Weights of a small GPT-style language model, trained from scratch on English Wikipedia: vocabulary 3076.
MLP neurons of a small language model. Each row is named by its layer, matrix (up: input weights; down: output weights) and neuron, and shows model dimensions 48-143. Each number is 128 + 32 x the weight over its row's rms, rounded and kept within 0 to 255.
After each neuron's rows, "fires after" lists the tokens most often just before its 100 highest values on Wikipedia text that the model never trained on.

L11.up204 [133 101 114 174 174 100 100 148 115 137 134  99 116  95 166 102 138 117 146 127 205 153 149 138  67 119 137 101  91  95 120 130  83 203 197  90 144  85 121 119 107 145 185 139 142  91 184  72 149 119 148 148 196  50  98 104  71 116 121  87 163 134 134  92 108 126 147 144 106 159 168 140 157  98 152 182 113 119 125  79 139 143 171  96 122 134 136 119 145  95 199  83 188 109 148 111]
L11.down204 [141 102 122  83 121 142 145 159 111  71  81 143 200 143 107 108  67 173 143 209 130 129 116 136 173 168 151  72 131 120 133 165 144 108 104 116 105 159 151 148 138 164 123 129 153 126 111 183 101 102 153 115 189  84  98 151 183 110  99 148 110 108  98 141  71 156 116 121 140 157  64 166  71 171 115 140 127 120 101 129 139  78 113 132 144 130  94 136  92 171 163 129 130 171 128 197]
fires after: "was ", "is ", "were ", "been ", "be ", "and "

L5.up300 [156  56  79  67 152  87 144 103 100 148 174 113 158 142 127 100  28 156 124 122 136 105  50 137 184 150 134  83 169 186 128 174 116 125 170  80 162 137 138 108 154 132 144 137 116 106 143 124 120 124 150 138 130 114 150 117 132 122 103 129 130 152 130 110  91  97 166 147 173 145  77 142 125 138  98 149 172 180  88 140 116 139  97 146 136 150 151  65 101 115 109 143 122 146 168 178]
L5.down300 [148 164  87  86 130 117 137 109 117 118 155 143 110 127 126 126 176 120 156 108 156  76 134 161 109 123  96 113  90 155 150 114 116  52  90 166 108 147  69 159 164  84 114 136 155 132 162 145 169 113 168 168 255 110 172 121 125 142 162 146 104 107 159 176 137 116 132 149 108 216 114 133 123 125 130 142 125  74 116  40  85 136 176 147 142  90 155  66 118 147 177 116 191  97 136 143]
fires after: "g", "i", "at", "G", "ic"

L3.up8 [103 115 131 158  71 116  97 124 170 115 135 114 168 137  97 117 192 176 149 156 142 153 117 198 147 127 140 144 219 130 127 124 154 125 137  92 161 108 126 140 117 131 193 136 129 133 177 122 127 109 175  96  47  76 127 135 118 133 166  89 128 161 178  99  96 195  92 110 167 171 128 124 161  95  96 160 152 196 195 161 171 124 118  82 101 150 156 144 101 105  66  87 120 127 160 160]
L3.down8 [ 97  96 131 119 130 121 119 127 116 147 125 121 205 142 122  71  96  99 158 143 153 131 108 147 119 105  91 155  49 112 126 112 104 127  68 159  64  75  77 149 112 144 121  99  97 116  77 191 139 126 212 130  39 128 136 103 152 138 201 109  77 103 112 161 130 120 146  94 111 130 143 114  94 152 175 149  75 147 123 171 139 162 119 113  57 115 182 133 136 156 146 159 166 119  92  94]
fires after: "\n\n", "Gen", "no"

L10.up43 [108  78 191 111 135 152 120 161 132 150  91 150 148 159  80 146 156 168  92  81 115 125 131 138 128 164 124 121  94 103  88 120 131 189 122 110 130 101 161 133 135 137 191 125 126 169 133 123  74 160 150 122  43 138 144 162 169  72 106  73 174 151 137 158 101 154 149 105 117 102 108 189 131 176 132 215 119 155 160 148 155 106 185 121 117 184 125  79 151 100  80 132 125 144 150 166]
L10.down43 [139  78  84 149  74 130 193  95 149 144 162 188 154  92 109 129 135 115 100 159 165 145  89 135 180  99 118  69  69 137 130 151  77  70 116  98 110 120  95  95 110 154 128 106  90 139 105 149 130 118 124 136   0 138 101 145 149 167 178 104 152 136 103 149 146 160 141 139 139 154 156 152 167 129 136 168 111 147 125 182 140 132 171 141 121 127  75 159 111 140 123 135  66 137 183 113]
fires after: "|", "ed", "Coordinates", "ity", ")"

L8.up141 [127 136  80 130  96 157 101 123 139 120 137 130 147 139 104 157 173 106 128 152 140 124 102 128 115 142  55 150 182 129 146 104 156 120 114 132 106 112 137 104 146 209 174  96 168 105 112 133 102 124 153 183  69  80 102  89 139 128  60  92 102 107 187 126 110 161 111 116 156  65 142 115 138 154  80 119 118 109 106  88  87  85 145  96 141 171 135 146 138 129 192 127 159 171 101  79]
L8.down141 [174 114 166 110 144  94 190 111  62 176  98 153  94  66 121 130 135  97  94 170 120  91 123  99 115 132 162 112 149  83 119 208 102 143 167 148 118  89 140 160 110  76 121 113 140 114 122 120 140 116 110 120  74 170  71 171  98 122 145 158 149 140  94 151 111 128 120 100  90 165  69 123 123 127 148 112 126 152 143 162  99 155 120 157 115 113 130 122 156 105 110 129 104  96 127 181]
fires after: "'", "m", "A"

L11.up121 [130 171 147 123 110 135 106 108 127 136 137  89 183 200 175 149 105 155 115 127 106 108 141 129 193 151 159  76 142 106 141 107  61 160 143 120 119 135 162  92 103 123 137 124 163  22 154 133 122  75 141  86 161 147 120 140 116 111 103 143 167 115 141 147 130 139 139 140 132 106 206 146 124 164 195 119 156 127 163 131 127 136 130 174 105  87 152  84  98 187 109 114 135 121 195 126]
L11.down121 [133 104 120 122 132  83 158 149 115 106 124 122 108 181 103 101 105 136 126  71 104 171 109 159 130 148  96 120 161 158 136 108 107 138 118  73 122 127 154 153 152 104 144  87 188 114 107 128  63 138 109 180 127  72 139 110 145 144 173 144 154 120 121 123 128 138  72 171 150 104 180 152 142 134 163  99 196 127 164 148 122 210 118 134 148 126  75 144  73 143 130 134 110 159 132 132]
fires after: "| ", "On ", "on ", "born "

L5.up282 [129 129  89 136 119 181 141 139 151  80  92 113 101 131 123 156 120 131  55 168 122 104 166 153 148 154 154 133  92 178 118 103 119 104  44 125 143 114 175 168 134 126 127 130 161 106 132 167 120  85 105  72 116 130  98 195 148 108 105 147 225 151 173  98 107 115 175 164 138 124 138 120 183 139  67  79 156 129 112 151 124 147 133 143  66  97 118 112 140 172  71  75 143 138 188 108]
L5.down282 [ 79 155 103 137 156 107 150 105 139 104  80 105 147 136 136 157 142 100 176 103 179 139  83 104  91 150 103 166 149 134 143 152 145 108 191 107  82 109 204 164 127 108  68 160 172 129 128 126 109  86 192 117 114 122 182  66 151  95 145 109 134 105 130 134 136 143 185  79 114  76 141 121 144  92 146 148 167 113  79 124 168 190 122 138 105 193  61 105 134 138 153  79  80 125 155 114]
fires after: "re", "e", "f", "cer", "cre"

L10.up289 [131 122  94 189 141 140 163 133 179 117 136 131 197 148 175  97 103 130 101 129 150 114 130 175 102 133 125 173 102 131  91  68 122 179 138 134 159 123 152 135 135 142 117 147 100  63  73 104  84  47 144 185 128 174 158 108 176 149 113  89 114 104 138  53 105 150 118 170 144 130 121 112 116 149 160  86 201 171 159 128 204  99 148 191 141 168 138 110 119 105 111 115  98 164  73 115]
L10.down289 [112  27 140 133  46 134 115 124  69 163 161 104  84 177  90 143 159 107 162 144 112 144 133 157 184 136 117 118 120 104 172  83 157 108 113 132  90  82 110  87 135 154 192 190 109 183 152 153 121 160 139 108 152 186 183  88  93 148 118 121 114 127  86 170 156 108 104  91 143 100  68 122 131 145 105  67 112 176  83 149  63  97 112 118 133  99 151 172 120 158 142 107 110 156 156 131]
fires after: "on ", "On ", "| ", ": ", "age ", "– "

L5.up102 [136 152 110 129 154 170 173 163 134 153 117 132  92 136  67 120 169 109 154 142  87 139 137 162  79 135  83 148 171 108 104 129  99 120 157 137  78 114 125 141 209 151 113 133  92  90 138 121 154 121 164 153 126 188 176 147 153 131 120 154 167 124 128 153  70 169 151  86 205 116 181 111 115 121  88 117 137 140 165  50  63  98 111 178  91 106  96 154 115  56 106 101 132 117 138 143]
L5.down102 [174 121 157 130 124 139 131 147  91 105 185  98  61 127 140  55 155 129  81 137 114 172 177 120 141 120  88 118 129 131 131  82 107 144 101 118 150 126  84 183 121 158 102 150  80 119 215 129 119 102  85 129 129 133 113  95 165 117  86 114 125 126 159  84 101 157 141 117 125 114 160 191 141 158 170  49 159 126 126 118 111 105 117 162 118 114  94 146 140 188  66 168 125 189 126 144]
fires after: "with ", "the ", "his ", "of ", "over ", "ever"

L11.up92 [107 136 150 117  62 107 103 116 105 144  71 162 169 111 100 166 136 123 135 152  78  80 192 137 157 169 120 198 130 110 115  95 122 107  75 156 176  97 139 155 145 165 150  92 168  80 182 103 127 116 125 137 167  98 135 165  73 122 158  96 165  99 135 156 187 141  82 111 136 161 139 140 161 104  50 164  56 126 101 115 186 150 137 132  98 118 137 113 189 204 126 181 132 162 172 192]
L11.down92 [107 103 122 100 119 116 151 109 176 145 140  99 129 144 125 200 154 141 143  85 131 152  90 156  72 158 190 128 188 106  60 194 135 116 109 117 132  96  98 119 122  73 146 178 168 185 124 106  91  98 132 121 189 104 131 160 175  98 117 116  60 145 100 153 144  91  96 130 109 124 102  64 110  79 202 161 154 158  90 107 118 129 126  93 144  69  98 143  96 143 165 122 128  92  84  75]
fires after: "C", "New ", "Is", "S", "h", "sy"

L11.up31 [167 168 142 144 152  89  88 155 157 147 123  94 164 107  96  69 163 158 127 113 186 128 211 133 128 185  63 133 135 105 101  88 113 151  97 118 141 118 140 140 173  83  81 171  95 113 111  84  77 118 139 179 146 111 105  84 112 131 130 168 139 105 182  94 137 141  83  92 153  94 115  90 140  56  74 106 125 139 178 136  69 210 103 173 140 115 117  88 124 119 157 129 109 156 128 176]
L11.down31 [128  87 127 156 108 114 154 166 106 130 149 147 198  95  93  97 186 166 101 190  95 123 105 130 138  95 176 157  73  83 116 114 143  68  78 143  91  77 134 110 114 148 182 172 143 160 156 123 109 145 117 126 197 126  91  86 137 174 100 117 109 151 138 139  99 129 157  87 140  80 120 145  95 128 109 108 117 182 138 155 178  91  94  89 156 108 112 150 117 164 118 134 128 105 146 159]
fires after: "| ", "the ", "\n"

L11.up272 [ 74 106  93 101  88 137 122  85 142 128 150 114  88 203  56 160 158 110 118 167 132 120  99 170 141  80 104 146 116 143 125 113 148  89 145 123 120 165 142 197 128 174 142 105 150 130 123 166 165 198  94 120 145 109 109 144  47 131 131 150 105 127 148 156 124 153 157  68 161 121 128 137 115 158 182  59 188 130 156 135 107  98 177 105 141  68 158 184 137 168 115  90 127 127  71 134]
L11.down272 [173 106 103 109 153 135  95 138 135  77 217  80 141 160 103 188 179 134  62 147 139 148 163 133 106  96  95 138 116 130 136 122 122 115 101  96  94 117 152 135  84  86 152 151 128  86 139 111  95  92 116 104 176  97 147 130 124 146 182 179 130 109 148 163 133 167 105 175 116  97 120 154 161  97  92 158 126 106 140 165 153 164 195 122 105  56 120 182  99 110 145 142 166 120  90 139]
fires after: "to ", "pos", "not ", "Is", "can "

L6.up120 [113 119 188 144 130 171 108 133 176 144 159  82  91 124 138 186  99  87 201 175 133 144  54 125 133 161 113 108 113  80  74 101 124 100 119 137 120 100  97 149 107 138  89 123 160  70 175 163 135 128 170 115 173 109 148 160 165  94 120 125 119 100  92 112 121 102  68 155  96  99  95 125 152 120 126 173 150 117 142 103 127 100 108 130 136 148 121  90 140 154 152 171 150 177  90 128]
L6.down120 [146  84  96 111 171 163 162 137 199 140 148 162 109 116 135 124 138  63 152  83 138 113 113 169 132  75 155 169 168 137 113 116 106 156 124 110 135 113 142 118  61 151  69 194 149  88 132  86 121 136 106 108 192  76 145  98 171  76 171 127 156 135  97  74 134 101 118 183  86 133 139 169  78 137 129 147 109 117 141  54 105 105 133 123 178 128 122 108 198  88 129 101 131  90 102  84]
fires after: "H", "Bro", "h", "ro", "tr"

L6.up264 [184 117 130 164  87 121  73 106 114 118  97 136 131 127 164  88 150 127 128 113 197 110 195 126 118 118  98 106  70 132  62  65 241 148 125 105 148 146 140 105 120 120 127 124 132 133 147 117  85  93  88 112  91 174 110 123  96 140 164  97 138 133 107  80 119 134 126 175 134 135 115  87 125 167  88  77 117 165 134 115 171  87 174  89 133 137 131  53 113  84 128 143 134 151 138 144]
L6.down264 [152 123 122 140 126  78  81  98 128 108  72 167 163 151 128 163 122  90 126 134 109 131 131 109 195 164  86 204 127 142 134  73 182 141 199  92 140 148 125  46 138 160  86  99 147 100 170 109 170 172 110  41 101  70  89 132 168  91 181 160 143 163 123 116 137 109 160  93 114 143 176 109 102 162 159 149 201 100 160 132 139  82 123 125 122 102 137 112 118 109  97 123 118 116 138 142]
fires after: "m", "C", "om", "M", "b"

L5.up143 [104 111 104 155 182 130 130 100 111 110 127 128 121  76 165 134 169 107  96 116 111 180  98 110 131 156 139 137 173 128  79 184 112  71 116 112 118 143 147 203 150 158 198  82 117 139 150 119  85  87 162 130 160 161 122  63 171 129 100 112  84 159 169 133 117 138  71  74 159  98 144 128 206  66 172  70 122 140 125 114 189 101 143 176 113 151  89 192 108 121 157 144 123 127 139 129]
L5.down143 [ 92 183  62  81 111 124 158 137 165 152 140 132  43  89 140 120 141 122 129 120 117 140 107 111 130 152  82 136  93 131 125 154 194 130 143 105 101 125 184  70 132  75 119 157 124  93  93 109 108 138 117 119 142  71 157 155 194 139  95 136 153  99 131 112 111 128 117 100 111 146 107 146  78 137  71 185 183  96 156 183 178 168 137  57 147 125 132 128 136  77 184 130  97 123 102  95]
fires after: "O", "bre", "ro", "ö", "Bro", "ä"

L11.up84 [105 147 126 120 144 130 105 125 199 135 139  76 107 128 146 173 133 151 145 160 107  78 131  95 109 151 147 120 181 139 140 153 126 144 155 117 101 117 111 140  99  77 141 188 115 160 129 112  54  71 113 126 139 142 130 162  54 121 121 120 113  98  89  97  80 193 115 190 114 160 140 114 135 158 138 143 191 134 145 145 146 150 162 130 133 152 123 123  38 194 110  61 174  93 133  48]
L11.down84 [119 150 125 122 132 158 181 172 133 150  94 164 122 147  74 126 129  62 141  71 139 117 189 140 184 174 222  97 110  73 140 118 130 114  77 100 167 141 153 118 160 112  98 170 172 122 132 128 123 129 121 141 142 122 141 105 126  97 155  86 109 144  95  91 101 173 110 105 153 155 131 133 137 165 174 162  96 104 149 130 164 192 110 132  68  66  93 196 163 112 114 127 126  72 111 185]
fires after: "was ", "Jos", "is ", "| ", "ex"

L11.up300 [160  97 147 168  92 170 117 177 100 175 125 149  76  96 119 208 125 141 113 165 132 140  99  77 115 114 113 101  93 121 103 135 155 111  63 140 182 129 112 110 168 126 177 114 107 133 132  68  79 115 160 143 167 133 129 123 177 111 171 105 180  98 147 114  31 136 175 183 159  96  91 118  88 219 120 122  99 125 135 124 120 115 141 169 150 127 144 123  46 165  97 155  98 160 102  89]
L11.down300 [104  89 103 122 121  91 180 154  72 174  99 157 188 173 133 173 125 155 143  89 102 135 201 108 121 176 125 122 132 133 119 141 143 129 134 117 125 105 115 104 123  80 119 129  71  88 100 149 124 132 143 161 172 133 193 150 138 132 109  85 156 124 159  83 154  48 126 108 127  71 103 144 157 202 112 104 138 162  65 117 177 115 165 185 168 123 164 155  98 110 145 122 126  95  56 120]
fires after: "| ", "No"

L6.up178 [131  96 129  91 138 126  92 109 107 143 125 121 144  84  81  57 193 174 178 117 163 128 175 127 171 198  84 146 142 101 161 146 140  77 166 102  92 186 126 101 162 126 129 127 146 146 116 132 127  60 109  56 100 149 175 150  39 155 110  91 106 140 146  94  85 121 178 154 107 149 134 115 153 121 149 116 173 130 126 111 127 147  93 133 173 138 123 137 166 134  43 113 101 149 133 183]
L6.down178 [115 137 130 161 104 124 122 161 119  82 152 105 159  73 107 132 117  72 198 123 110  80 146 105 132 131 139 180 142  87 133 104 162 135 111 134  79 145 140 119 155 102 152  90  96 109 110 199 122  55 142 102 203 132 153 210  46 118 110 114 121 167 144 132  87 101 159 131 136 157 141  59 158  77 180 136 154 118 102 121 137 115 171  93  96 128 144  98 126 179 164 138  85 136 146 125]
fires after: "c", "sc", "s", "P", "C"

L6.up167 [ 65  87 103 166 118 129 142 106 117 157 108 103  69 151 118 134 164 141 123 123 159  77 129 133 138 127 154 129 112 103 137 135 130 155 100 142 163  92 186 106 148 117 162 177  90  33 154 224 165 151 109 109 144  56 137 164  89 191  74 133 115 118 148  78  79 142  76 122 136 124 118 119 146 140 143 149  85 136 112 160 102 106  98 146 145 167 118 152 144 159  89 163 136 162 130 122]
L6.down167 [182 168 131 106 125  96 115  44  92 125 176 100 119 131 157 118 150 141 109 156 144 155 120 132  65 152 142 111 114 140 179 118 148  77 120 135  88 110  85 125  67 147 127 166 133 119  39 133 147 156 117 143 170  75 164 141 132 141 100 166 109  73 123 115 129 131 126  76 171 156 143  71  93 108 106 178 160 105 174 132 188  91 138  95 148 134 114 200 165 141 119 194 150 150 156  94]
fires after: "P", "fl", "h", "H"

L5.up196 [114 159  57 134  92 169 114 120 174  82 121 120  70 107 138 123 176 143 161 131 121 151 147 135 109  94  94  98 113 121 207 115 165 135 170 158  83  77 152  73 125 151 101  95 148 171 146 174  83 115 114 123 160 131  82 113 122 139  93 104 106 138 109 156  92 122  96 151  99 103 195  59 119 169 104 167  84 107 135 141 125 139  76 132 112 139 120 131 140 134 159 121 117 138 144 171]
L5.down196 [131 164  99  79 114 155  83 109 158 167 118 101 134 131 174  98 161  73  35  92  87 109 108 122 101 135 156 155  78 114 101  87 214  88 133  94 140 180 144 102 127  99 114 108 139 182 125 116 134 158 151 182 156 104 111 120 120  94  68  78 153 146  84 115 116 199 127 139  97 142  81 157 177 120 129 126 179 143 132  66 167 118 147 118 140 111  85  99 140 129 159 102 137 104 107 115]
fires after: "J", "A", "U", "bu", "Bri", "Ad"

L8.up303 [130 182 146 100  98 148  84 143 108  76 126  84  76 104 164 100 111 125 120 188 152 111 163 168 122 152 101 143 104  92 111 146 124  73 136 151 126 121 139 161 146 137 118 141 137 144 106 153 135 138  74 114 163 141 134 102 116 134 116 120 142  75 157  85 197 165 125 188 137 130 157 179 174 185  87 133 136 106 178 133 134  99 145  92 189 103 118 137 119  87  84 111 133 169 101 135]
L8.down303 [ 81 129 158 197  87 135 125 158 139 137 111 180 129 102  93  93 139 102 162  91  82 152 105  82 168  91 106 149 139 139 127 134 110 136 153  63 131 149 114  36 174 167 112 147 123 121 157  99 120 136 156  54  18 103 102 159 142 166 102 129 134 139 121 136 108 162 141 128 138 152 124  79 134 122 144 116 128 152 112 143  88  99  87 128  66 141  95 124 167 161 173 131 128 128 113 150]
fires after: "Min", "1", "2", "3", "ST"

L5.up121 [137  70 200 113 111 130  88 149 153 112 154 103 100 117 124 152 192 166 141 128 112 119 105 177 138 146 129 144 104 113 108 126 141 179  59  93 179 161 151 130 119 130  93 164 154 110 111 100  96 157 175  87 169 195 119  94 111 133 136 131 161 139 130 167 166  78 144 155  93 104 118  77  61 142 144 144  91 131 113  70  71 127 149 161 112 109 195 146 119 145 165 108  84 106 156 147]
L5.down121 [174 186 149 150  36 102  96 163 122 171 174 128 118 163 102 105 179 156 115  74 136  51 116 176 104 150  97 100  95 121  73 118 165 153  91 105 110 166 114  71 152 125 153 164 146  98 141 127 121 171 185  85 140 125 122 131 117 185 115 135 149 122  77 135 108 111  93 165 141  74 146  48 128 116  95 143 131 110 108  67 102  98 138  89  92 110 143 131 124 124 133 118 148 123 119  90]
fires after: "was ", "as ", ") ", "Not", "Episod", "): "

L10.up311 [ 67 175  96 140 158 120  82 120 152 135 119 155 102 159  98 114 175  57 190  93 126 143 139  99 139 167  57 155 181 166  99 109 183 116 148 144 121 116  90 197 146 109  91 146 118 157 103 133  82  51 163 136 146 166 132 144 102 103 134 133 120 130 149 107  98 126 106  87 179 131 146 121 142 101 183 161  67  38 141 126 155 156 120 138 136 214  76 171 161  85  96 129  88 129 108  97]
L10.down311 [105  97 128 164  62 102 103  82 170 104  82 153 178  97 149 134 139 146 135 116 131 133 147  84 114 105 138 157  93 169 138 113 111 119 137 171 140 150  96 117 162 169 125 152 149  96 144 145 167 135 118  70  79  93 185 158 215  78 118 143 137 104 117 186  71  77 127 110 102 183 172 124  60 148 139  89 129 137 142 124 113 110 146 167 151  74 123 217  85  73 133 100  96 193 134  67]
fires after: ":", "| ", ": ", "′", "6"

L8.up273 [184 156 156 136 169 133 120 117 160 119 118 107 153  90  96 141 144 124  58 153 157 157 159 118 111 116  74 131 137 114 105 122 177 171 191 180 147 109  88 143 129  99  86 103 166 155 154 101 114  21  98 168 105  61 107 145  70 118 154 165 136 136 156  89 137 110  79 113 133 147 135 130  72 116 148 117 118 119 123 136 192 105 117 108 163  98 108 108 176 174  79 125  98 121 105  69]
L8.down273 [ 73  69 168 107 142 127  85 219 101 110 122  95  89  93  92 105 181 142 135 175 154 130 159 124 128  82 186 146 158 125 131 188 116 155 137 147 156 143 165 115 120 126 116 139 122  81  78 139 173 105 137  95 108  91 130 159 117 167 141 113 142 123 173  97 166 106  82 135 115 135  92 101  56  91 128 115 165  94 141 106 179 161 172  87  83 157  89 149 137  97  90  39 147 105 150 175]
fires after: "\n\n", "\n", "er ", "Team ", "tion "

L6.up229 [103 159 103 121 125 147 167  99 193 191 125  75 138 113  74  84  71 117 107 131  94 102 165 135 133 110 138 132 124 109 111 117 158 153 145  97  79 101 125 186  85  97  94  81 187 160 168 112 114  45 107 120 158 134 103 182 144 118 152  88 148 132 145 107 149 118 134  99  90 115 121 125 164 128  76 167 113 125  92  87 147 202  99 109 126 126  99 163 168 166  85 126 156 184 108  82]
L6.down229 [184 175 184 169 168 135  81 130  68  95 157  96 121 143 111 143 104 107 128  79 109 103  92 151 131  91 135 112  42 126 142 139 126 126 138 180 155 148 144 127  91 150 102 110 163 118 117  90 190 124 133 203  74 123  64 125 149 161  86 190 161 123 134 160  95 155 139 185 110 129  97 168 111 155 112 121 175 122  87 154  91 194 107 107 123 126 139 161 110 125 113 131 125 136  99 161]
fires after: "H", "t", "sh", "T", "R", "Sh"

L11.up105 [138 115 207 104 131 155 129 114 156 111 110 130  91 100  84  74 112 111 129 153 149  86  86 161 182 109 109 126 184  72 150 146  97 136 137  97 153  87 141 134 107 152 109 143 147 183 148 138 103  85 128 117  97 115  89 103 195 124 150 170  98  82 106 125 111 171 119 152 124 124 115 145 100 136 113 125  80 154 140 134 139 132 193 132 106  18  72 162 140 106 107  91  62 160 129  96]
L11.down105 [110 138  87 103 147 123  77 108 125  87 125 171 204 154 112 150 148 141 173 128  83 114 134 138  77 106 103 114 161 125 159 133 111 177 151  84  72 169 100 189 179 118  75 152 133 115 156  89 166 161 122 109 140  67 107 184 125 149 122 123  88 118 106 109  83 152 123 103 118  46  93 159 165 151 136  61 129  91 104  79 177 180 125 112  84 113 127 110 120 165 127 123 178 187 173 134]
fires after: "\n\n", "\n", "ve", "am", "ation ", "out "

L9.up265 [136  63 103 124 122 166 190 113 113 167  92 151 116 133 114 133 116  87  91 119 113  98 171  84 104 119 132  73  95 136 107 172 224 157  78 133 140 145 193 128 123 110 120 174 219 129 142 119 133 116 107 192 123 174 109 112  77 146 127 119  42  78 112 115 153 111 112 108 145 157 115 114  99 140 100  99 151  89 137 220 126  86 127 172 102 155  95 146 131  94 147 107 113 112  86 145]
L9.down265 [109 101 173 166 134  97 118 160 136 175 112 108 146  79 173  74 105 124  46 126 125 170 147 151 155 127 139 161 111  92 145 133 172 123 161 150 113 131 131 157 122 103 150  71 137 157  57  94  60 144  91 158 146 122 144 126 106 131  62 167 185 148  90 189 131 160 143 140 152 146 116 146 142  93 157 136 133 119 102 113 142 138 127 110  57 126 131 105 145 117 118 117 128 130 165 109]
fires after: "| ", "(", "0", "3", " ", "/ "

L5.up275 [159 178 158 139  59  96 119 108  90 159 122 107 164 129  41 140 185 162 131 137  89  61 107 149 142 155 139 150 174 149 157 175 146 123 103 133 131 123 167  99 101 182 146 110 149 112 140 170 189 130  91 144 152 130  82 134 178 135 124  63 119 115  48 139 142  98 150 164 125 104 135 102  38 155  92 149 111 148 104  96 186 117 134 143 127 103 190 166 117 176  76 175  88 166  78 139]
L5.down275 [119 132 110 169 213 164 162 107 156 112 136 122 111 126 168 107 127 139  76 141 157 150 106 133 125  72 122 113 158  94 120 117 137 161 151 155 115 179 111 137 150 187 127 129  66 115 106 137 130 104 116 143  40 137 144 158 119 106 112 158 104 144 138 126 123 106 102  96 126 178 124 145 132 121 160 112 126  61 108 186  53  90 139  89 140 219  58 147 119 111 161  97 123 132 116 128]
fires after: "World ", "T", "mi", "tak", "Episod", "publ"

L8.up102 [ 99 115 123 137  94  73 158 154  72 144 147 117  95 180  59 104 138  74 136 128 186 113 122 132  80 121 118 118 178 153 103 137 137  79 142 124 129 110 136 122 113 130 153  39 122 190 154 117 128 162 135 148 151 113 185 111 100 129 127 123 100 115  90  70  97 148  94  81 128 106 127  87 144 144  83  87  80 122 103 134 102 104 136 114  68  96 115 162  91 142 105  98 173 126 182  86]
L8.down102 [188  89 159  73  99 108 112 114 142 191 112 168 168 118  75 118 120 132 129 206 103 103 146 139  48 143 150 153 168 160 193 162  98 147 147 107  99 120 111 104  85 159  91 150  98 149  62 137 154 202  77 112 169 175  71  79 156 122 154 132 147 109 158 206 161 125 104 208  63 113 147 149 108 109 148 201 125 157 122 103 130 148 150 144 108 120 140 143 134 101 115 107  99 117 122 109]
fires after: "T", "H", "B", "G", "M"

L5.up317 [163 122 150 152 111 105 197 110 185  98 107 111  95 133 120 100 149 141  77  97 149  97 160 177  92  83 153  93 118 171 130 203 125  76 115 100 108 126 137 139 201  71  47  97 139 148 113 134 124  97 167 110 139 118 146 154 105 136  91 134 121 136 102 124 155 139 101 141 103 105 133 106 221 114 101  76 111 149  57 138  87 169  83  83 142 154 139 107 124 106  99 136  86 106 119 124]
L5.down317 [135 136 192 120 152 159 107 150 102 108 106 120 144  94 129 148 133 205 173 160 191 106 106  93 128 126  60 111 141 109 120  76 145 161 155 134 115 126  91 104 104 158 201  77 107 152 135 141 110 139  61 161 116 177 112 185 115 141 161 179 122 121 186 153  99 142 189 129 152 168 121 113 130 151 156 123  77 136 137  77 108 155 142 149 129 113 130 139 111 142 102 198 104 137 126 120]
fires after: "c", "C", "s", "S", "G", "h"

L5.up197 [155 144 134 101 121 141  97  49  68  98  87  99 102 158  75 167 151 136 121 137 103 169  79 143  70  83 128  88 139 117 124 148 130 142 163 110 139 155 111 144 139 162 146 124  95 124 201 121 126 134 134 156 136 151  98 165 155 106 161 151 128 145 137 118  89 138 136 136 150 107  97 156 117 105  56 108  89 119 166 170 149 134 112 163 160  63 147 130 121 131 127  58 138 169 104 105]
L5.down197 [130 167 150  64 148 149 104 172 166 107 141 155  98 160  90 168 132 106 137 146  79 122 143 104 134 144  91 119 140 131  80 142 123 114 125 153 109  82  75 127 140  98 175  85  73  46 119 175 139 107 147 141 184 113 112 116 184  88 153 128 146 141 189 123 116 162  97  96 129 192 175 142  84  89 152 106 136 127 197  87 181 173  92 161 116 134 123 150 135 155 111 111 131 144 117 144]
fires after: "An", "w", "W", "m", "Au", "me"

L3.up125 [123 124 116 127 107 139 103 118 111 137 130 164 159 134  88  59 143  98  86 100 134 103 122  64 197 124  95  72 141 110 105 172 181 157 144 130 116 114  93 185 188 142  99 135 169  99 103  91 121 119 164 131 127 129 137 155  66 154 113 124 114 113 164 135 154 131 136 121  57 104  84 139  99 148 106 138  94 162 116 102 196 154 175 131 183 222 145  73 134 157 131 142  83  91 140 101]
L3.down125 [133 152  96 167 126 113 111 181  95 111 147 114 143 118 197  72 136 124 110 152 121 113 160 113 153 108  74 125 162 135 154  84 110 205 132 173 151 117  70 114 181 117 101 123  57 104 145  82 158  81 174 168  40 113 170 146 172 159 167 143 150  82 153 125 193 189 100 128 127  86 151 112 139 178 147 106 100  77 100 116  79 157 121 152 124 101 121 109 188  93  97 131 132  94 145 125]
fires after: ",", "born ", ". ", "\n\n", "-"